Part of a small language model's weights.
Training: a variant of Muon for these matrices, 673M tokens.
MLP neurons of a small language model. Each row is named by its layer, matrix (gate and up: input weights) and neuron, and shows model dimensions 298-447. Each number is 500 + 40 x the weight over its row's rms, rounded and kept within 0 to 999. Numbers have three digits each. A neuron's up and down rows have the sign that makes its largest values positive.
A block is one neuron, or neurons of one layer that tend to fire together. After each block is what it responds to, as a language model described it from the Wikipedia text at the highest values.

L3.gate148:496566457534469486471452473441516441524550446499522492492510500504449461510549505573492562502460493484528506443565508455546517513554546513471513493499399486556455467475556569572539523474462505481610516500464467454452564503424505538568509571514437501532517507510440569519477454503509462587488544513459521521455449522514500497509492502623470516452509501495476469431448510533516494485461553511520501503467464413503495498511514462484472503599523491488500
L3.up148:470492491506465413494526485524520469543564444478547433469498446549485498472506449567480508531567507486506488438537490507537479500553536518453465445503417484559442470544593532493518474475524471558538528491484448480556483469431578449570527591497469466464432504522505503526510470447542451565478468492430421566468421481539515546497491582523541607495500527545484464541560476489471449476550526545500501499500586420507542518463510471491478477502505503468490
L3.gate246:526490525445486516497443477533423443465497501510539483499487534539441508517491508593510515522432491488539558568483484564522436545510501499490471491592479491472527423554492554508542495518448622465478462529474475497525476523506501533564530540512506493520485503532544446423531458466469538499591519510524479530477537550533444553425512515510560452596514556454548477519505486504540461479525618457501483441489485553495526515514577538513496503506488532438419
L3.up246:525527507536494452479524484462553520459512547552515533515488468428443543545453459501482495540504510492541455436465518482556473478555582475522544466518495503487515466568541486501580541473436517479503521577539505504459437494493493508468424537511527488485540530517524498523393455463510526558547601541525458491492486491502512457505502458426465527530530443504491548531528504532453444490570446538525505480474473574471516512385517466485467443529476476486499
L3.gate274:461525480494521493450561501528483535521463529503505472497469458510483465573559459477496486554537432488545470453505498487434467536528522436528428541570454484576479543538483424607479523470535549502498458433478502504496516499534549510479413553523466471509478461516506512517530512482502478540479534565425557415466476484543465516618461531587509530479538514521520554490551539439481472478553544459462497511515480467544462446534492492509491569452498504405491
L3.up274:469517501516534477489534516520444504571565516405514450483515511529533474555456481489482511437521461490506482485473525503465468506495532501555569460499505484471459511446534480428486475484514472523498515530541528542494596525529549499509544479471460524533482486500542468414527521510531476495571463469521391499434546527502559516495482532526524537500607481505467453451515510469509519376530503545446486521489526473481516462524515439511474460462407551464496
L3.gate322:471458527479463488402507499488531580543484486425590484514517490546554434542520452532530590475518503476580483427505491510443478545501552537501430445563463508503497517500481542537555573441563437454510431456480516486585578498482505531419525491454452519498573540483496522491537421450604441502590550486500540503467492460437512470452518499520479488434494530416512502431493654470499498473570499485479468506459479531481459514477496550494494514510505530512523
L3.up322:494523513480523506468439490403495558573492504503474488550469523569527490504575429543553552571553435485618477495460497521498446468554518432544542450530482447545503459487553523517533531450536495496432460548467496502445548524557548522471531442431430439482558586532468477389512475480480492483490502504519427447485501493545484469506399467540477512539522553531514472415510556437473433503572518517477487518529500538482525460477478522513547538523457470494475
Description: Punctuation in sports listings. Comma-bearing punctuation tokens ending an entry in match or stat lists, like ', after goal minutes, pen.), or )(, in tennis scores; weaker on name pieces and table cells.

L3.gate406:492494440565508527511511486522477477524553431472483540531508471513568505487526497520470534554507513478521509529558432405489600515536548517445433442558441467442397404513453562483492542520518448496490466494518511462439482501546467561414488478456498498547516459496524514563540458513534498492526509497483557552466513497497435562538574511428487505505500582574548545511435487507556587531530503463529545464446425451462516497577513523484547465460559503485503
L3.up406:461447473515552509560597519545515481430481527495519498417545565457532506563476506503538486506510522433467541439463431473543490544483531595551531437547485509467528430543494511473461476457584508425520557508507412556517523555560527499505483490521476561511584476478551556482545438521478488492451490524542435487472538501464486422468441532509485495543550485526499502509528541491453469491486530460517598416498490560548505536510589503546526489449532496452498
L3.gate699:475503389487591464477472461465451449505505456525438488521491508504588536526458457467519522486572506504512468552520463500539487545475441480505492481554467448506504498528524486518530467485600545441454524507628508441561601520501481460524511551529457555473513504495506521529528428492558482427515496473512477533574529505505560472529554536475483488486427522513596446530541509505533518471458514509499524531476519492479494435520514441451492503496540463463524
L3.up699:486453520569497488497512500486515476479511486504509522534521457525486463565414494538641501450500501495503534498513452517445519465555537575541530497512519484461421477414490525524541514503526536525601470475538490563518525490555483482458431493465521551512594506538525430479526500521518489572498555519572525550494500429539497564482414552511515547500542466513387415454515519427513482507434477499539490483525542510473533506476529448491511514564450457454453
L3.gate850:532494481565470486514495482416456490531498539493535518466502430476539426459581476520548541496445477556526466535504500475525430530574496517470487522526513504553491503574516607561465489415593450500552461497472435528516524488475547602427507519513547568458467513549459510517504504540526535493510468467481455594442582519514487503501499474520498562401463539541556531456488526480526485536442537468556555574568557521501449492489455506492484421536506556541451
L3.up850:497506502483514494523565521539475468564502480496464462498516433467455439424530519510489426445454477487420479549440563538560468447488468455510473472517550513518461504507470440534495566539504486500560456474552460422488527488540425570530541524526546562463501586498501470539541486463438511506547513538541460468535510522511459427466504489428516497551444527487495437465477546522516532530473500460513510506532559488532478532526510457567517517451537451495475
L3.gate1166:443534470505553469505545533504511461454518456455555535501531473528492514515573491491555500533533506542506540511455484488504448439401550586439449535521460549491494524534468549530499428466521550490496499517510473553497524480551469491530561452525460472538547526464457424499427493543472541513476514566617503560420448551466533464415487492589480441524501524481473553468522512539531481505476471512514525484443482535520452483561516482477386479549539472517485
L3.up1166:472482486559543518525480533521482484535545472548538490532524461525489512523532447517403496540542519479441563515531486605525505444494442488463462458527539402448480453467502464484470549499559516523496507481528542554523545470499503548527495576468503485545524542463485458465518508533433511525500551484621538558554452481487492510531479500453400438477542431518453491482543530503595502433496485511499490482466496478499502497536486548444464511534469530459531
Description: Period and category nouns. Nouns that label time periods or categories, mostly season, series, year, episode, as table headers, section titles or after "the".

L4.gate109:514512460446578478609528540517510488505449489492462413516510450463541489450557538563526487475430477583516574537499467532509514436517499585509568458515517552532482520552452498541533538389532491500543500513536466556514495465501400490448468426520553458439504523542563487545505434508485503490455538540522541439496498423398485511482501453458487536509517470540445560453542558538460499537453482554496476519510508507485543511476474506514513499462591509557479
L4.up109:522473452476508475502497483528530493525470538498486476535468468535502498442497489474537538410447524415543537553498518536531511540475473524431464475476429499533433489489480496514531466459487558501442513489438427543553518462465449503390549505519483470526496492519496391515499430522582508484529523531553453501531489516467515499469489436448429512477522489495526478503529492513466464541500475548501486535569485477411533511546516517517478532442481515504461
Description: Time-period nouns, esp. season. Nouns naming a period or stage, mainly "Season" as a table column header or in "the following season", also year, level, round.

L8.gate595:574472472430497521468498526480449508501512482434554467422489504537476441543507454482475482498489485490484519472407518477553509435456473498470411540512479532442524480524405523460465492470549463494462536541563583559532517534541506568515505577496482445460501427522548517432531499474547501525576525472473424466564544494505517553517492546475515513516472498450502459519462495477484484545500487483476501492532462492514480361492527511521492479531538539510444
L8.up595:499505488502478440469482513581527539599544490468394519495499584504496507442484472492527525457484524467456502442526458491542456572462510463495528435499492570516473480548487461473545546456474490531485442466516534555495552529557520548563529519488469502513527450467478484522482514496507486535411468511488517489508533509429472483560524471529458494517526473503509493391527503529507491619487493545477475531520439573568526461530557505508471562482505477549538
L8.gate892:498535569553501428493502457499536485470594611490506511488465573503454520538576451530500452480457487455523517522502441510459550528511450521514429476507518527487450464540486519494486505483524538600568529539567548554441424496560544491492501481564540522414477562506519519535515537478538471427537500545425524429520526520506473495533525535520485511521445491472466488506488510521520440543463505521483472587544504499513482493466558633535455490437505474529554
L8.up892:508469553512409493550402493524491483484531515517515463482569569499498473461446471519523468539433508487474486555503472488509483478514461564533451500504462557540482506465487472532455469476488503561539410467568513496443518503502554505440510465462564482477534511488478569525517472473533501481549504482489551543552506492487505525476489499506501556492538498524477535467509512455498434472508479501617448531531537511458450528528551459490546466488418568489515
L8.gate1070:411451445512497449474546541516550450452501579570492463523483573509483449553517475495529469479488474527488391470502525545501417567497458459495477550534533531456554430521449439523509559433563520457514507496480463477568477505481555429522486585522550505460460513506509514463473466431567512508515548475441378493459494558491482543493501473477450535620526525481492454488546449531569478511509545461489543504528477499493525464482405504509497491597534451546509
L8.up1070:493552513512538431483548490576513437545558540519457446440458492525517560509491573500455520431478529483525551491456498458476542525426479481483501506519446550502464538501476503426461431492451541533470568502502488547507576564454510517511468510475436481488485502418518478537540556497466514510558557467468509467548494524513475505486485489534475448457479528449489437578560422552527477457543530527541486614460498520453472542593488571542479518549504542486514
L8.gate1113:523494437477549526471611440474484478593565555464481529467453498512469472493484495526488469443448479519540541439485448492506532466479509516453499566506443488496571541547610402507487463509490408442465459507513508528470511502379563473532469531527482482467547478395477516489507498518488533515543480575464446583498506485561592527521487511505466486532455475463478471579495562486450522496508459479501493428486500472513428520521440602531558519539512521529466
L8.up1113:473439541472484514455499475536526473517525469470541497485531418534426523465530513475511496503499510486455532416533405599514461438507450521482466542470487421449543481471546452488546530487556480568463395446498445457507499491473507509423484504563520552495402447447495543481503489455507500491639513462468487471474518512535548434547492501551505462502476538465486519544419477480501553482502586553518495513523522533492497510500506459553580489499479469531431
Description: Example and list introducers. Words or punctuation that start a list of examples or named items: especially, such as, including, except for, and commas or pipes between names in box scores and infoboxes.

L8.gate68:398480483502499550524489501468545569537433506494583523432536495483471561506480478520487521574491483515537508537401507467531418470534456574475539447491480536532512500540479604515538524513531494562531466507497522576522442614487468458497463633542446473484536509509495567476446473527546492520528560561478523456499512546522523514476466557449475513536462547529478485510458483491457480462473556563518452472490564528485472473495515486424561512526568513493549
L8.up68:480492525520509496458534498510525522462519453455507507481510443494552498510533533503479486510425422462518510525475553511556453569492484517555507492481506499476501505490522547531597505511482499486558476474510479545566612539522508523517466613501418464440464425549491579470482472541456494556510487507527478419432516533463465538566439549496531482494575516589499503467546519436484596475471479488520550456415540530534469589467513542467463458446507510527540
L8.gate450:506489571517489498518518457562495521496525587474578545494501387539520503502396568473556575534494477547478462440515492485574484490518457512452545443498539565552446468488533497526464519476525589477460456580491493484507500493479515511467436495498442486438560448511472504503571496460519482549574520488565511531517498517448472492488580524496489481544451546507548439558540482434519531550493473556514519531491571525533466440493515535526543478497441514483495
L8.up450:452527465531517529478485501460604494539474556482474549567447500500519532442513494487486500586492520454504581508448454434532480506472554562556460482551373407486462460526479517561517447481501405506431489461500570429554555474497573444538483549494449622572422484508494504460490456442525508495485568449592564497593501523513603507532484499415548514446535469591497500463491509542462524434533474533521502482462571506526509416408485404497464516484494474547523
L8.gate821:531476492486483531494534541473508487484447547544513526526531548479463455481469532468523407479449531450448582490500566556458469473480486500534481408534546483502477544544503551547499501429532442528494502477531465486488564513475476514527511524476389504497417495516508479534478474431439419488543465455582569472474528489459464566562558417537497472458513583475488417531522487485561529471537505518474520489480552453509462519537522488573505608492491500537490
L8.up821:601545454558526494466441559432418439503474535498522504535547549523514449515483481498586458608495457474446499531513546523526455459494520488521427551467496428494539558486592406490512509583532469516457485531515477499541581479550530544462491469520492511515418511498556489528465483603501464424531493471453510419525518478454485466491477540495569563479516519464535510593448522510476453390558539514474547516558463458502494465587545486581488560442533519558540
L8.gate973:490502590462515418517504439543467488500593518513492492470475487458503564479482512502527549497484498541492436490463585462500501507616423529512500500480578494539565522509473466539463570434548510486460515466497481579519533530510578445543535412498499510467492529479515461459462510508424565502498467461552487489478395480500490492563520518483515405506421461494484428509504479461496531487480524533493506491508480453552480413582558494476434559483567477469491
L8.up973:490472585503486582484498456511451412470458513511508458445465535543595514500521550483525516440497488479570552436474484506498525507551506460475480483484449513484515530469500489507503491446514553493499512455448507494500578536575511486584534585432594449490499503584495448527495519522486577518556448458505538486500554487440504488603525592519475464497483454472554453467436537463517484514456503485475460443497453478572463494454532425520545479526464449511538
Description: Table header cells. Column header words in wiki tables, especially the % cell after Votes or Win in election and sports tables, plus Notes, GS.

L8.gate112:510481488557558536483468460588513505530475533503442518537470479485501514517508483514585495521552575462527549521512458409559439566522466478567460473539526567498534556506509516473527470477547442519465466493551531411514507462513522437467453520537474451496530467539462515521468546444478476466502561519499537522471478517474429504471505508466496556486531465534463567529481495392487529434492537465542514568537490533569486463645540499487553517472498563459598
L8.up112:541508526486495435531443507460483460511539426531499443522438496524455487495548490522494457547483495522526445447590534527392525482475534376473490468540448544411530535485450455547484516484525565573396505521556537514429484497537496488477484501481499520532556556539489534563486456443511517414523547500511578540512451509498452453440536494501497531505533545507443567495524463514497462492544487510560506514464503452537487579488547481552502518435459477504471
L8.gate304:401469544472497531481505497478533523519492517479517526541529493428494512503431544510420481479462526513456491530510482422508470467536462493508460510582559445498495483601478495494496544490448526515479495528491468509478573477519486553518541482516496524405483516566558469585475386453560460384449460474460446486493482543476497469510466540554461502492474498501467472500536525495497439549459530504510495508469427516568472516580570467534457550489504510548517
L8.up304:575442398465457571490471512511473511519517477454518517498459547469444503491448481522444471543444588417541523470523513485496555500483503473482441511524495513473519438497519465476523478503423492555489502439512430394510543441510535539472536488499421530581517525589449503459572541456550486487471420546491535591509469512509442462426506464423559468486548473547534476477511512510586446517499514508565578540469564483496456515468525477557470513490454426530490
L8.gate393:395549435525506522434419443524502486474481466463471525536575506503477524477509538443507541500493473525492485550477490508546456484552549548516522552501549458488436505441468522525535581471509544513508516520559412534502475490511508519442464473452401451451467491574519507506522473477491461504514465407528546530526534496425471486449506496521567429462483484423461497490536599517545475525537499520562568556586430420500524532440506467505526469485555481438509
L8.up393:403486520540418557436531446538461492475479483503490478521546483457423548511559516466466547501440464500498531506487506512485516525549543522492434563512472509422427533465473493472521540524550525495534482496599470607457498520529491566418431509463501417544525514553492492470501437418574499473546517491507457532572589472560475453450519557498451457438526495441505553511541559459452472479580434513502587612526469460467475522555484501441443543524416490476511
L8.gate428:506482487459540527468575493578465536437482502473468462514510435525480493428531540521501501475449554522573482524546512527520552533512492452467517527522499532530556464536554477419498548463473500505482548441514465513458427493512534552528506539514511508488607496490479505465522451481504439493515541409546496480495461521526473476503465550541581471405451525492500525447473533579536500517466508499443419500480532494468462531527525457505457562492454534509508
L8.up428:525485493412556600447594434560495586506470514472450539440448520494463514495569448503419508485535525561499519532575517523473455425444511507545519516427488448481499465456507517471528548475534488465474476524548424489528426535481481518514477514560522523498514508513481449498518523553448533473488494478487491536520477538417504459444514472484510466499523548473490484368516531566553479553490486486506505539521498440458528546538506481504512521537465430563497
Description: Time-period nouns (season). Nouns naming a time span or phase, mostly "season" in sports biographies after "the", "regular" or "first", also round, year, stint, age.

L4.gate26:467488512428464418476438563439467481512474489521484523516456540553498456545521524510499487557464517540470469467454519483525502442436569448509471460468487493574519474434571480524492509513611497462490588517549530457495465447494556521494514480542521481412497500500458520545375439520516487591484542511500492467487454440455523478538489563567443478451518492545447421484484478516537484458439536464429469479468502508527516476452470443505475546603458523520487
L4.up26:480393488484552483498501504525502470502456442569468465411527536449451502533424558540448445473463470501439480575463513466452520436417457485499478473531578536535517566436581557523496535536527547423557471492486465554414495502548532501489512530522472398441433455443476472518490467450475529538515518559515483511532466494553447563446462510481495526514452485474510525549491511436445448496502525486538542511439508489494560496560515474466438492495470531498576
Description: Diffuse mid-phrase content words. Content words mid-sentence, usually right after the, and, to or his, often opening set phrases such as turned into, close surveillance, gave birth.

L3.gate307:490557534551472414539506530490494630470570446515467527532472562489499549522513486515531537418471503504526490510482503533508536466478554536526462467511444497503499517490476530486492525520475531519533497507525529502527483495547518506452561501505564424538546464432511449549493557521518493443474440462451459490509562400475540487509502475447527487533466410487507494492545489452528472376530507562568447491522529483504438551466523517446529518504435445469447
L3.up307:487494536567491535596540517488489507518550500507515462478499574526534538422494543530490533482444526448584440486393514471538409466488574462476482468510481564497527545461523562534482460517581539485565514480466608516541458405480510505506486489541508510409489439531488509532500494461414452499503487481554533427501520440500498465526501496461533502520511407473452504501530448575518417517481464517509479500512497441517519569532604465438455484493515502550528
L3.gate317:468474598534517477489433521452463507580495476540528470592544541476459474499508454474514473517545429562550513494547486507445486512446440470423510466565486575517469479502518544504440528530418444448562408548564559569539502574466482498539495546545489485525506456512498457511452501471498544483475501554591488461523472454475498617447494532490474502443540424474524430602520500510569497506488521486522478567490514438506509420457557458467458475490468525457540
L3.up317:463476446524483439533476528534430473528537422519512545451525482499440557512500424584519530555448533467449536467487562531442506548501503432502543462508482470492504533474533553514548508525570471535483485605428450473489410400477496498491436526548455416471500560465463593524431477441460539503557511496549548474518530511514469505578454580508450495494483474467489504407515517513426520434499530565443455566471502532478545442516547423480482506460422467491490
L3.gate321:511505522513524466443523548507452501503507517447559574591475463426542456511531465501411555454430573422556429486555403432453438468490497476435535446476503462453479582459536511466549471532456513519539529500523476458532491465504523405505516525494482547503537506554563483480541431557457527487469510531528522514506497483419488567448489470421506495502502475482522466553535514490522462479544523543522414441491541521530558476468521421514507513497505553455549
L3.up321:487483552569511529436515507467474544547534534452531551508492531480536476551526459504494482410547580472515484553535446421531474513551457449490489433413466465508493541418501532534524482494468494564504514489536463429455547492471539458523498482488470563433537468560528507471531466531494501572471493533515478539510459481408426488483536504550518471542464448537478444535431468448469491448545480535480466480471506487489469542497439497532512547484543575481547
L3.gate1133:393489436496464439485526551455442517490520465487470549529420500394492449542510505550424476385448506500516459474474477459549456524494474447488504420520504523541466502479546503501448511564554509542531595511588502451541522511483493557447563488471525493521451492560513493465536462512556563477514493543470485509512552454461466506492463454487585512524501448564463522566444515511521537508551454509481459469550488492496445508526483522527422519493532509474506
L3.up1133:479472353516472450527477563522445441540523457526531478494391494488484480482511512595460451451434523486492450456544490501484463485438496465574467416556579531530531548486470495518562485560521496472440494527551585527511432512426503480439487455480477518510426498590450543508503493548505465478546448531444530524545514478555534488462438424529527487484497465523518433509504487502510554446564481540463454422485526519497493456537488527521509522508481500413509
Description: Votes column header. Strongest on Votes or votes in election result tables after Party/Candidate headers, more weakly on money words (financial, worth, business) and name fragments.

L4.gate50:420438520467504504496489439487566513519478491576503477559486498446484543528513599513568509421516477470515616559529570562519468467467495519497503491533514443563472469517569493562502587452540484480551503519534543515570470448519471427482483463473517541498548479519524474486500457458438496511550424416541507541419502493529509518457532448474531509487466573488471513509495495483451436527464589544445546454480519488466505530495452473569457452452500553610567
L4.up50:533468488401525509506547445390494552503538514419516505377473540457460462516537423505495571498522532420575515468550513538568472514519506515516477543515500493499495518521507489570463520492501561497442495468503539437559520479505467462471523506539533524500449527502444514545456486532493490450498479437489513454448478525476566457512500503512491485583556520506451467420503466505582506466547460466496525547509543594476514508527526528508404512518472476513494
Description: Word-initial "cl" fragments. Opening subword pieces of split words, mostly "cl" (clustered, clone, climates, clamps, clapped), also "ol"/"Pol" (premolars, Polverino), plus "Length" table headers and "one of".

L3.gate12:492558432480497511491537483526493500492508542543498502483568515508444505519525547441485514433469491481539485519505495528496520401491519473499509518475488514494508549520539525568481529536510534472450514520457522494523546444517529505512448614483518464472454497476462427452480507527501476543550520430541536521469525582470500548526525530474505417516504476465486508467406477442590475463512467439443468533520583440456537483470484443585509535446440557476452
L3.up12:545503440497494514499518538508371543544504511512535494440489512503515474465513544443448485503511527467509549458599464491527499478497564492448464431447480476448492544454494490527527533479464532477447471468504548563607572450425481532512464606476468549534489548511472449491467462436568459438535567417510550454452524525475470521554505424497522535421481499494491481440476462472591513513527513448483459521484517498498503474556553502494530501473452514462511
L3.gate182:477549535551455465526558495472497462519523549497544586492534547476500524518476468479520516481477538528531484507544434512431531524526464532557528499498488499540496458504558513526498461528562426457516408596540563519546472486484523539506496437500469506441476457493494494462507483455512438481461483535500482505579539495435490556513525444496555512517472500515459450509524504456500506420507588526472450478472493496531571436456577533487430537523475557430539
L3.up182:568377477498464437492565483536523481537590484519529552525462515521521507484497528443475519519531600530468492441465490582508516522483405499534535451523438462508542511496451455485478497476542495516509512478477580614567524535489485585565515555555381512428471521547462483508458465476509544478515429565447536556501495467498560519545475465598475483509427487450491494476477477499456464480414533503498574453466483480514513462526516454574451448467476521443511
L3.gate197:517509544534502423456427441488509498475595571477516536519502432535559453492518582505399543562491507546484477421514467464564507457445480488491479464503466474470497456543548460498568531457530483470475590531437504503563540402485545495418475530529505498538436610480491452504418446506469476487476471464522469487559514511483538528506477559465509440526538503483513526526560450493511544507477512519556483511504433570489471424517502447519493504510489527533408
L3.up197:452485419524503487463483464522541534529497490500476494498489437469490545484546543487436602548480453551493458416527479478485427468443489507469555461522482455486456479477504470512539585494499489493502533535437528502483479457446466584487535539491469584438513534582485466462482504486405449528530496530500460426519544449449384490467479528499469485480541515493453504457544483476504515503525516453545538492560453527476442501463535482552485476539473620467420
L3.gate527:475535481448535440472510472430485501506445441568552492533483458464444426463490537446530477447534450440403534523550494497505543486464523497433498507460494500530498508475425530525511566533475479486546534479462466528436525565558423488512536516463467546541502513429479507467513485493431494455576597526563477472511489511446458582561539475500481524499416580515505476483468500547486459445475472450492555451455481515512423541493503487585486538458492495497475
L3.up527:515550443542482482526444521571504458488445522532479485572466426440449493455377476527478494533521454482475512431457483510521467536492543486466596505484501488566406482530473557561512553540466512494526474456472436410485440569468481482495525510493451582558417523450430486453510484534426491484511496476480479525504475516473528534496519507458444483395457535430545502499490527588495518463536525425531514527462516568579535485443509453489433562506463544481511
Description: Table header cells. Fires mostly on column-header words in wiki tables, especially % after Votes in election results, plus Title, Party, Language, Name; weaker on scattered name fragments.

L4.gate610:469488429524483529539495498422540492435487524487550516534535467487531505489427513488458499549493439567502510507429463471503479517534549519479514515481530468522510583497485536539549466518471523530454518509418453460559547468495497474517528485509445527426466458461492490575512512522485528494410511532497512483520491572432491609436542455517491505440473573437507531434541504458516531629490580457505452557517531517537452491546478558555494474536458531528483
L4.up610:506513506479485557553481467496508488465544508487568516530552563486453474543494575451507522486515490520503482451420460417491450455489530524457495525431452562444462589478490521513487514504510407456426531409444584469422488454431487475535464576466448479455543486509468533531473501495490465541510487519444554517539506443481458477508471461508465462540513489461527551432587477538507534503433497558496503511437573580477457471559460482472555501510424482485546
Description: Clause-opening wh- and quantifier words. Words that open an embedded clause or pick out alternatives, mainly after verbs or prepositions: whether, what (asked what), either, both, each; also scattered word pieces.

L8.gate254:502520498471443473502462401453493461514468521503531434536454410482552447528504575503469414494526513559493536531507538554491455523487398507507453493532502499526553497478481477577612540463455445531453450545563508470520476536524490484489544503461578464472482534473490553457513520487421511551550437564492485484475461463527504490460544511465471489382481540550498426525549462525562518489476544494539451544506537498495493407490523510493492496562489527551565
L8.up254:471583541451537531483493454491493508564446504576470471465511432514571530543508519479496449523555428560563527537593523486526534500491456497539505541451536471543501525524511466519557583497522616507487449506519572511519582521518489512468548479404450454429527547519506481432508521576541497512562484569507530520514503528539459546494400541461519472532502499505546461496543444479527492514449552499498558507463562558542487526548478435560517483611434414587497
L8.gate526:526452454495444564441523482491505574466473516504483596455473556556510509446525503537495478505475524495514521499572505513492490552465533494509494466507527511520499473492555467474508510520478441503499502561554536538489481518528430535410527509500451454481518526533473425465456497506483443431553483484492568490527560509485525469445494464534529373493467518516444492493431448518526517556503495523499458530468473500448529463475508519495580490545498459487500
L8.up526:472478499564503461515555567516493481506531517480508573509522478509564481487517519468520531488491510462537541485518498507510498459480468559471493536485482493528544568433522528480525527453517523521550551487511439505480437568519502492479506451424466529503461446482576438548467521521560461393599448483501537469492493574491471513483466459501514462502417479457489532536500536484473528554572493477482522536538544449453514540508446487489476426472538476516540
L8.gate602:512506512460542559577569571527486478527438508465504472546475472466449462542495461552476466463466468503500541464507557524556494514438573514568466524563607557451449483535433513495514450457466501603499486550522498574504479520451470533530569512510535484506553528460536523557536471535564469512441535532489490557447478452403492500551484467480508494473552437487566468496480486458553440513532446527528542441456442426498464546565492492482560519513533477517490
L8.up602:539548501487489476473506452549485531572525483558516539552418574510534464526510519470520530545568512474470477522515462476511476493506575481464534516552519540507526528535470466590432572488518509487519537411482582487462527449524482471501546498532543490541488477506491544537543515481578503437522491447481486481483516515448549524488520439475488496480614567527473478586540527538495572508478480545484547493507465573526569541457489425512505493529474528521568
L8.gate716:513531526451481473503475473524514465502575501470568555482535548438519459533500547473521490481514530495493455511518504508482501469474459440597532476534506510449485444494502488424538474527517538461474469481504551499523506510523545502523567489509510528455574465457450513527502521449498491526462505514462500512473468499584470474481525496530548486535581481512515433453485457474466501474416509489495444525425411507486487430458480479508539499527457556522457
L8.up716:539584500444515485468533484487515502427512556480597419487511455470499412540461482533480374491537559478487501496517418533513496537553433483569486540545487538442537531481503613488496542462415515534501534500508522473504491426497538472486458510513520581517480550543477397532518385454549500486515482482527577439462485493420506456502521489499541441426483484519548580582502412490531479516550537453479514478432459515538565469482475502490498523502526545546478
Description: Counted-unit nouns. Unit nouns right after a number or count word, mostly time and sports tallies, e.g. four years, six days, 8 earned runs, single goal.